Part of a small language model's weights: 358M tokens.
MLP neurons of a small language model. Each row is named by its layer, matrix (up: input weights) and neuron, and shows model dimensions 256-383. Each number is 500 + 50 x the weight over its row's rms, rounded and kept within 0 to 999. Numbers have three digits each.
A block is one neuron, or neurons of one layer that tend to fire together. After each block is what it responds to, as a language model described it from the Wikipedia text at the highest values.

L3.up235:470455566530541525520490485498573494462514537446507591609549549444495494449523541414458529534460489429421441375502475507537484600543521422432500437502567498442465594498532564504570530531464531434477514500586501517603490516616421506526512547542483497478488515463486474472474481530527425516486464461501569505510579532549493454507486445555510525487566577446507404510632423493484439554558
L3.up342:555506628597567534458530471531600533410575415481486574533415549479527641495551551473404483495448472500457530521421520510460514515522585550487483472516541555474442493572515446567509490496420583545508511485570503457462405591560449517442554552538539466474542512471492495514503481534483491477557453434466505556575489565529558500459499505483468515491538472369494511501551460450527492506573
L3.up420:614540444462528530449439512508535470425552463543567508588451487510393568494575496476528477540514528553435501487550580587436510461480530564514524546513474473466486589500525533490544485577524367521576459509565504494450500467570374511480492487587535537576456488419529512487495534553457412511611547451513505517444531489478588507476599477550463441533560493559495505515549458440498497568482
L3.up476:454483549589520571579434518476502506506564450480551406514561533449530562540521471558431485537475564421497463496459561515511476475484510488549518522475460481528475484538534483620461484505461485467444520565452572538461524576474432513555481550473478481439450503497532470469527616555508429552513421460599509422524500519488603533484475529484501534406643568404456619562487460469565477587587
L3.up740:487476453501467502513482534593698519429473507497458548560469492468543496490482586494401472512429474543477516486466563453528502469453520547463548542561509444385508452532608448603547543586540514463474536526506524480491510510496433452423467486511555462441526499428382473569437541458519470477623500486591541476452515510521614407386573502423528564540533457514549518518493483505564510581521
L3.up1420:424543530460516533485512556578447583503627428521495435558524504438443536440461423419540546497471506452560507418469495520409531531506562485446543541479553325503464564535519515452463444540560580468406488605501528498521451459659487503521481467484569487581447459374498502536447471512552433457553529470500468444475516441498519452579439517544524489516526545545506505533629534551464453497465
L3.up1585:463597588448532526458417528433504523495462576358525515491488464507498563448494474564474571457515523552555464453603451499498513474499533532458544520546485366538495529470517515440503527510434511440522455551672512507566431552499562455518475439440535404394581454439552541482479486528519460592474513459553541373478497472495565400562498494405516430505487556609515578600421617425499519535478
L3.up1613:464534534555517456470479469571589562480526508477534546568491443559564542559528500544442502482441474492532546466459632625525477522514493493494470487449457453497477467500564530433497499536588498551550468507437482504524494528633487509492500550463487521399506473369556529397468469483519421499550461471550518516427485483557553491479495455566508532485530576507531558542532543481523427492606
Second pieces that finish a word (S-ears, inc-orpor-ating, n-ominee) and name parts such as Model, Festival and Museum; also between, since and born.

L4.up115:516505569570531331424429405484437465499561530490417463477525550450536476548404492514502568542434508475484464488529480558497463491535491485507546524483443482496565508534466391489494485497467489491467494476613531483454478567494459493549444416505458499503504417485546555530479533481492461502584476512453588507496533570563523512501484458542567573583508480566536553524534468482507467557526
Word-final pieces that complete a split word (alt-itude, sol-itude, St-ate, associ-ate, gar-rison), "age" in "(age 49)" birth lines, and pipes between table cells.

L3.up161:551537468530501503538405435524589530481502402539553482591487499473520557448584500490429544602506505529513548471551477543508494624487521520556520460608538516426477605475489494500472462450467429465522426477468488589548488554497443495480512404486506533573496462447455548495489373566492401473461565511532489477483487548507438405450496506471583436482551548499556524497528496584612467403440
L3.up291:511484508478490611454571417495444485480538525591599514527445515522502401476491494505524491484459513528534492422565567511426645465514481518453430529553511559462499549489485519489481527546494532490468430523532461482501421484523452490415494599484540463461442527522454509550520412575564479527434519515508491597437514599531418572452351540505454525493460471359516528430423551620499462449416
L3.up1013:606538461516440528495435476641488538406647410573531480522597531450503609496447446524537480644512529493455487373463526483507513510481437458506511584555508455501451476456538483532410548534524491454476508483360466472415474516558382489414473460516513483469525489446393486477497516527417493515518528516437488541525417498483529466423490519488547402454601456482539505541617556547468453479549
L3.up1079:533568614492539565562459467570514508512387485513481520609523540456476599462534532510508480628488534539474369421528509528536484541528465418478519396448524458392457559512536462577525562514684499493497516483470446491500456551609434490545534515488522464503527534418444526490530501471451353478583488534396476528463527418494512555495546478471543421517511451456482507527511470504505480538508
L3.up1388:555481579457540496460513471648510513410509475515550451527562504448437636483524477509556409486535427451402439478502536488479580576436478418395528461488483462563486489544565461552457484541522498513443637499389494487490459479538481531493502433464506508448528562449519497540489588476474509475565440541537493491564546513521517510476483551505531463540454533454532575404546483609422526460574
L3.up1550:449506459507602457556489488539467495444471504578494513530479515525446603512510515573519534512536468465471540450475547429385559534460431473546477548520520530444528516486519393542416507550429455474486519494493516480571491453489487512447471548472466465475527519554414482553442510559579603468464452477486491477505589502480556440567529522455514524454520420372541451474439544586507485490466
L3.up1669:535577524449541418468529525620558505425509441638480503560583505386413551524428488479528499484521453545468513615448548435483519466520397453582480564459549459538508433586556466501530485488477566502505459520533548461496402416450544490488467432551520521535458494544401499500488512515512506500464504491406512543533516575553611476419470506431462490472551533616431495454483537482548458365562
L3.up1843:563482491518424437460467529524575486387517474525483596610613512509508556504584483611422479537581524509477493503567532456495535520520440470498523482426465538483500452451496467603575525503521455413545427411452478526414475449508471551509468476506547535465428447548474530526528557486516427537502626549546531533512492452527453487459536530487475428482521447463568515441449523469479542378491
Mainly the word "fall" in any sense (falling to, had fallen, fall-back, in the fall of); more weakly lost, better, big, Bl-.

L3.up269:587557540569578575545503478423526495495447563534526527645530466487620462436475567564584497448470537481483420526445523569448484528526533508380503504504423457466517527547430518535541464523443498522429495469389495440501495579478388490518537471483481595461560483438550534459482383576527436564436520551469492523501433424453502527421470482553575475611533561402525524547522564535574438508504
L3.up459:494482444469584475572434487427555591588444608453470507566569475518578442449457531519612420458561503525432494492469424536472523529497525440465509534533569518476510509496372554451467504426518454508517558433480458428478505471623538480500492428515526430531381498506558557441477408514423544465454519519450492470490512477445511534555521548484519523485516503436543476576502625411454518507456
L3.up700:435516477519586471578439508521592522607545468595505449452524508506460507486544577463567543439490487459611555510489467461472554477504597411487538537509614563505490422457576492517446518476450593491461519453418513478458568413484504498480501554515513569483543473472487473520494574472547557617456399397474456578570464525486449432513428558506566500447499455369453485485482507414516532586543
L3.up717:558438547444470514469570481368482469467408439473486465528490558485565471452567477453532546479413495508586469459492429459508453489532629480487471533484558417441542412536589513484373468464504520505434438503563497469466434590440403513530511564495490562541521567592488558472513555408425539472594488552532519381491431564512447388454439482441499515472466557520465441534442521558498477556538
L3.up955:416483500520473476471536508541616539462484430497388564578486477557601507468529442497520555498550534505410479475510422536635529538487563591460519496553489487559534486430491460515431475493603524463541447524514490548550525420489466478474433476449555540495451444389466432622501481534517488418469530599462491456476460455527491493522525481547511502561508480517536496465460583481520505566360
L3.up1092:453459545627476428497502448488489539532526407557508538574440493537495536475486452540505527534547558520552508562541479494471557458510444501498503512458481500451530458457430577581516534447495510545456598491509499536533526594354468474531495545572454437471626453413529495497514450562474485578520442488521486546462496378522533402472573527459521496550456490563453565470399567428486517525443
L3.up1136:541498527493476430565517552424524462476557531392429540544441459508445544444499507568554447445551483516467578436418461493560453554493520434496522472385533574525532463462539537422519475467502584537485596570668541477559440573594551526502446513437443467476455489483517481526544535512522548478505481579415456499530470592550439405480503490503510483547355590512507520496510505476557527489471
L3.up1332:572509507392508482445505523465589502541432493470511535418503510462441588550514586412597564455506533548458515462428441470537486460520524520422482499496532519527521564465550499340589505459551550525473541384510464479492472521512461506517478421566546464472501507449521495582528461462447435477386481552469542458504543505490496402538596415422581505551557466580494458547523610432360440378554
Word-final "akers" pieces inside longer words (Lakers, speakers, filmmakers, caretakers), plus weaker scattered word pieces such as "and" (S-band), "able", "ia".

L4.up1786:554398583472440509451525542484547545558539492551465557559419593492446556576556532472455490555423529456539505489582523462472492542462562416482567416575484417513514505416440535456473527533524556475556589547525525524442462529491498451465467554404608523513544553444521478585413491550558463610502476499560483491508447435475543565507518507465503563561562517510438431524541537405557436471501
Past-tense or participle verbs right after their subject in narrative prose, often word-final pieces like ad-mitted, resub-mitted, plus involved, lost, contained.

L10.up25:517492570404577503460561567554526482510453441589535577456461497512502439488534476536443504558490450514421531568521488440521560510456549572540408546521622560589479487482567534526451436443529524521490499551473451567472653501470587421493563397495508478488501377419417460440472440511411576489391524573504455545540499496505507551505424541515436517567521505518506456509517605478502568484550
L10.up347:490511556418562431424436472509498489446422486500459521467437512416430551523552480589385437556488593559492498446557515431570526485469503486469513460478505470566508411487440467508450419399502535569434510517505454518434497512589542571492474477472539470469515409435498546436496551540560559541488490553573459493567498573591551538580398487430526499517583482492495504497553591557517579479476
L10.up351:453473531536549478458466547536427405461524505400435551558553513582398445502570455507439507496581608477484458498498499450511540517442441516551476520568502516457592554529560564493522418439539524536512470468444433523551442480612488568465557477440584506501518615345430542430558546567514528448466452546473571545542374588472491599520497550498528410480469493466585456482541589553453538408541
L10.up397:541535417395613502527427500479579494463478534503408600435483357426447535548454463549516429501447565567550472515543504526472589432510532515479478544457588447401529454506550459476485507452543423476553502540431513478536500462583531521462483473447534489495476556481433483435504474559521529557514473529438566510542545497575486484595454521496499433503630435449468575493467495403458473450548
L10.up1099:512500463467597479451543479482638448471497456548562464494499496544585586560536551464412441495511535539477504515435521510495482520528584554545478537488586515515501392458512522495461506453418490483557451552497555484484563507504427443501594542529456441479524466548485469442561484478474541430505511460504533511540484594492512512557419454506482466555548545482530517419594482537357466457527
L10.up1205:411433541423528489436539564577475429527486537507545469423515523406400473477508505511460522617520472568448568527531490437551573488502508558431308552489516497554522481548471559519419530477482489486537476505428394545436483527531548522567480355484487523480508467418468452401544538565440549537477394549485474495470504489471475576459485508483438451480574499525476499549531588474491529552506
L10.up1392:386506521442474449515535446462520456462485448485520536425428403439455496449505496474514436506489552615434388455612542540472600397532578546497430484526551440497601453576517537551516474488467430554602494537593425492533580546451494541567552411501550424510533528619533565435510503531493489506432515487382514459525562474525446514543479601479472456542574525444508530454456522438518490551432
L10.up1668:560468546591610467536455455514500503423461602480439597524531543438457452570469494621535552552491498463483520461486512473502433474510536454499473610457583486528526531472519463606492434493453505549420552460558396460554429441565485535465478540465548613462446503392376526454549541493487469491495481478522501468442555513495517545610502488495461477529485554475477445422415498497483498531537
First token or word piece of a capitalized proper name (place, person, company, team) after in, by, from, or a comma, e.g. Los, San, West, James, Alb.

L4.up1853:555407459513465451539414568492551514445445484471459518505575418547398451575438479533480527505530501488472476502488584544493461476504515479534484547473504465382533465511640504520476495552634600558407475524430551437509501586502563524497467565598551456510460542507469509532604524557539425560513538509401482560400568586520542502574464580393458497496539460459404490447561553462489492514433
Word or word-piece that completes a multiword name or title, often in lists and tables: Computer Engineering, Museum of Pennsylvania, Dunfermline Athletic, plus "politician" after a nationality.

L4.up1390:562491573443574460443453537484447527513386442533431421471515533478498600509508476591452484570531485468494532459536435465446537515409572481486449596571518544527501481518554515450503459430494524549450516456516403486497430616497452479481459490503598519509540576441559465534482497472448408534440490458498496421459557639391579467595510500422471503571452442481494394527448473590470453556583
Scattered tokens with no shared theme, such as mid-name pieces (Vers, Shan, ew) and words like fans, along, known, officially.

L4.up10:453490502459477503463546499465434471625593471432536408472464391602537536477453461526465540591464495504428417442490471492508543447600508507475485477502475578489421571515530436414503507521490480540558422465457499516479470487523548389547567392502562455444518462435545539493566514517450477513533449555472691519563502489460430467495571527514516460527524547518457505360541545492613548578505
Mainly the word seats in election tables or stadium capacity; also word-completing pieces like spe-aks, re-venue, inc-umbent in encyclopedic prose.

L10.up308:506475460453532566461469498463498515517519390503521508469485489480466582475474486523484474513522491520562600499421631537491487495478506527539459445457507560489518309550490541500473511533495512460533467607549470520522480502476508561535573488553499508545463545519553479461551449605450479479524482522535469426485498470474520476472556523481525447485525512547411486551477574520559457486568
L10.up361:471535577554575507373572444539457595482521539508401555553509448506531469468604642468526513516492483552498432578540626545550425399545513583578560442558537499538528482539559517456465479475536542433494531526478420594452417542469479480511497397403580551493469532355522446490526430557424545498527541473448520486524494473517555532617460511476492582500543583461467500447529544509480527472572
L10.up831:489429518470501543438595477497476512489525512533466554535503485505473510452589452587533483562571475578559520490455617476410539529502531464520571478555481473507471340541572523526494525511565500594566514490517433510483457498546451533483538529509502464600448492492488407391596474637473478488520487525547470393433482487432384514476551558480532642456541446507493522506515598499529485526548
L10.up1065:515561546491478573517523501459464527614539453521491495575503488452488518567554627562556537530494542552571440471550597615405458446493511528576469441503533537569586483491449551464471446399543509485577414513476442585447508499422398503485543465486489501419428519446581471480516506474432485492484554438570537492439474536495412428645442486504550458534539519439529502459419577557442531466564
L10.up1517:470449483543555466477504473503492527518512497556448548503494513464535436518400531495613516516507409541563482532449529514503452525475556595569507523489514511521416508629561517457465484486548555506506562542534409585519481466560534378551661431419485511405542462510390470485463541580444460455451368478532584514406466494469528477564591482434503484464465543507560425522496483509461493508465
L10.up1700:515508486404605524470507467514598499433532547596533526498558524456447592623548516404462524538522558462465596583437608484508517532469461493600450469478585477435505431487465505565508546454464480440545498494429522553577455465519449460482490551555550484533495507502474419481510489511373530570471499416425521452463537469525458478505542504444530461451569517492519500528542655571459450475525
L10.up1755:565546520442508443503530489402421587597418502580460535533461432538557525497380419549498590460570475446615496513447584556484439474466497530505530480406508504493525482529558451459531576471482484500465585516465510563504519453541340489471517502471505509515542575466482374481512486526517435508517436424516582484545463465558663385501583479374426451493554422402455547567397543508432442527541
L10.up1894:476475516478573498558507506427512480452457491500498486507493540473586459543471482568539501584559419510554609451462558528544456461441480476558509404505523620552470451530492475523570420488490563427543473539518477590632486544540407484564591534539572540523440538554538473508534525568416496543498481405529516455506528571454499488551508546439651565419498536524472453513483552564554508489488
Prepositions like in, on, of, with right after verbs such as published, premiered, released, reviewed, mostly about films, books, and music.

L3.up542:474590471522550499505501468462448467516530381496496505486421520471591531476510505569504518439479445473410478459432465513483512443465589576386481466518585509407490540484543540487432539498477448475530569434539495485524506560516446512536511532508494565564481508438469453519470495440507511451526450516378514550464483540499478475425598542444471528397465601621552489618442547473549531480420
L3.up1232:489462506539461488424479503492540413441570519500439539544563510544437440435484496551527554452469534450426443419535636495452478448479388328501486556493499495496468483497563459537459527547472578496515578543527464465573465398468393504507490505601427516493441443461400523536459443492563423507435387490394512454479590499547429457476424472539501540543570517435555512517507465452442511461537
L3.up1460:429495512561535558473488508471541561387473508488443494482479379492491499509516494455513501522453471521498581492532486461498521496460548517509426503487574486518454428413536408494436600525581530476467368485489403509467621503453536512555505493584568534438572489570461445504488536416482444518471561487456491537547519574481388521478517439549595511506616550451415489538498480561568489464588
L3.up1644:535459628541509529449498516492443485486462488467498469495519420580468525509554489498493529548515534536441557498449471429557519332536605508580474510411540463567493472553490488407487494426616596513443503528404404479530439455625452492558538502429568467530534531496486484466459577423539468486410343508418546515508576601426435506416460537507477436502504570454507571539528435469514473502545
L3.up1788:523446573494557466501502493501457450384427447529384481551441446528494470519473414481502487528497506508510528552447522436483471397455449533514455453396555548501554527515582516501523527448557633562497533562567430464535433460467433474614541503448510554558502520553461548552548559507543460576441453498389473516482553595520496569472557508411522585520544558552482485512473465513486451517470
L3.up1841:448580523618539635350366460506465508402471520544494365464492465531629468499528506510497534553512476531500500558582536598425458546539536507519546493469540443401483490427495441529407564475605508507588483390463488540457487480528485503504473443553533591449504488541497474472479511386490470476539455527551477472566463529495391529550519486514524488532549483504528599480411487571522574529548
L3.up1848:531510475469565468490478513514437543483515508541426513578490462479581400461499514525489470502559537473485479493459485572456503419490601521440488561540578454405472574429609469531499532517555560475522390583549485512423526494572451435538468591565506448479495428458423559482468534533523507456520529486515471564484522562492548451562403497490533559573556512544576508512460493474494553583488
L3.up1875:545518504518495509521464517527457520477411451542474472567517508468535467480434482531554459578541460491386440524441568595566554488517486463435571482467521554564506552448640496493497478538554588542543461493477539530535472485522509541589451564654486542486470532533459470521415488410467390437505498498473546488453511500501434427450421538446487603451452518593508483470485537608499475435513
Tokens beginning fixed names or compounds, like FA in FA Trophy, Highway, climate (change), number (of), plus mid-word fragments like ile, he.

L10.up126:573473536483489534526522522498486496549516505521495537535508462546478505483471586577548585482453527493455495386518508581566537412510547502450503398374490545550449564556495472575329451512538509466463386505553402590530422466476474481509546393533523486373531581513511515442497466536447475549454500641516524529544497490391533507465464566503494529461481559430548547541514505502548484456596
L10.up878:552501556510456485505491433513488542478412497582507522522501442578488512529510481580521415506523546514559437514527489573502532485473523528521433350387555530571538487594484566558424497438521451540527487477501387542517484569452545506504523530470478551553559492530481413513566497490497487588467552556445556484520463420513470549552543553432563364459567541488480507521476461443460553512467
L10.up1007:525558441449468528596521459422536478509499595602451527587520484544541444594487570496524460397511448625474625539529526540475523473550441532577403464413523548520564537507564555557406446488508531552514505483455454589481540473482448524590484349400537458488511439523425526507636461498465479499445405501480495524488542512537487547476559488508505460522585576504549523517523521482459526483534
L10.up1021:475445519564477427488475490453472491551373564628447522493458499504502500494497493488499529573565520539493539530491467585467543507415600549469495467492530507525447537491558456506483440540496539458462531521528461477492506605493502489596609390533520483430518418528494501553455489589503449529449502515427598479536552497457501531501543493481466392557621530505477480569428469500532560495534
L10.up1558:564529524515487478435576472547560452553426512603402472580502399522589484410429530456422575484516529490498476541507574467469448475505496496524468442424493518561477519559495465572413453449492493427496459517503432451459516553523496470450514410422462473485570462556514496548564580432425337506440445554487524400475484447401529558476552485491484459613556457527552589391509568441413538527469
L10.up1614:495535544523438495437476452477504616432501542495483481538458529423546504525529547546471511571501544606460403535566560550420548508463518569447486398522542438481460487549464497475456469396525478515532435547480495434574469571561506567495534485465595442505564524528482484449491546459557470505567524560393531420507592484512445448530526438368505466512479553475564584461458462406567526494478
L10.up1828:499474603405490519577531506489471453480427534533460482538436520515439500493464481511485440452500590622431453581562495573503460497517435539434455442465444477533583541469440497505420408464537458495462461430464508585561473473541508615611473502518621446456563547508490465510463444517498443533545565620363540450522479479506488524427608443439560457570565454428564542438491495504449487548541
L10.up1836:537469514519515528490478535466526490509396522513480577576480483553514431544496502482408481434543529521551631492424486423450515486467441589506511413485591543491480567519496466477374449536524483424540468450524393529617435593480501532589507498470568513418503500560489467518459515503485385563555468463448589549587536506530527527487514473436536439552556475458493559469488431394479521484560
Opening sub-word pieces of a split word right after an open parenthesis, quote, hyphen or prefix, such as trans-k(uban), un-st(able), (t)urned.

L10.up17:508508495516433541460559523490484480508497493427484547564513445488463490531554504541409528540471438474455452415489485506508400408441475507489474533553553524497611508515495498556522470521497400494488520450481477546505471603546504547535559477519568543546417467410494512518549445581554560536496455462561515520529522511472611502517436471578536586500467502413492504502529503493447460525576
L10.up266:482456547579449463407426525498449517506549542447512462542544574522519507458473486509554485526452558636459434442547532496494422488413433530501497508601557427478428434540409510494419475448535482523462502526493471481402575544524416550470471394485605499521501468461518468426513497545549490489506427562521540510416571488410537530428527475568508517567575483572461542564538524611529576557563
L10.up422:453381542528484539455484458474520551487522550505529482432526474459511521497468608483480448512476562520493567427555584526480476469500403545457565459530538521548483460536554539481463509450598534455526492550498496569424404613479404471425561431471483502543453525544496477426479485538462472611539456470545523457504472614441519551503491539456446505458628522499439560463557473515519539585608
L10.up719:567425583553491505576536444532496493475429515537477557440563499497465548571501558463537581512476473618485443531568528512558435549515472502472491401510489423469516458524481466513537539512617477520552436553481477501447508496447501502506505467468509512557539566561506534513532459534413466504437499483523504549371491512400417439505454405509520453486671453420418505504489451467494561460562
L10.up1036:443503442555451498506391507473535481525464569493541482497494420425419522458478461494510433586462529520464424478562504479506492496536469515437547466439508402495447449507552518626507468489603440503426507579497576604513455581523421499517528463446522485473443451446506473426504483486463496510428568552471520421468549505503526507552498579495507511509559556383483525559445492568411510525651
L10.up1081:415490453667426448501527462487488553519494519556577480526502475477524491567535563481479487532528537511521505512536498535438383551527457647439460438482560535511566469517421597490467502560601435527402493514490486524557480589411432436484489346528603379479456467470506475431502522431456455498495455365519460466446581544437493574495508515473525480527583452469512450579553517572524507547562
L10.up1320:511402506427457532393540482519382494495464478488410526544569492523528577448514540433593490462457468519417517410541575443539415535456457524467459386545568501540453462560561509539476418535478560461576458557418488489502390567568442490619599484497558512591483469491526491370597464526477472512491545569529533497507446536415491557489475485525532518558560549506447534517518507492544505564587
L10.up1770:476507457573462474497439511482397571497503445557463486594510562422475474443568534462558464439471493480490518543638556583554471399432457535452525474533502452489561488507469496481518458601564457559519501565443455572549490517505467521505557474422485407520532474459440520552575536550501442537600527533538544504502548544446549498499602428448517520515564515463503565527448503635459480542574
Final piece of a transitive verb or number whose object or counted noun comes next, e.g. expl-ores, reve-als, 46-8 people.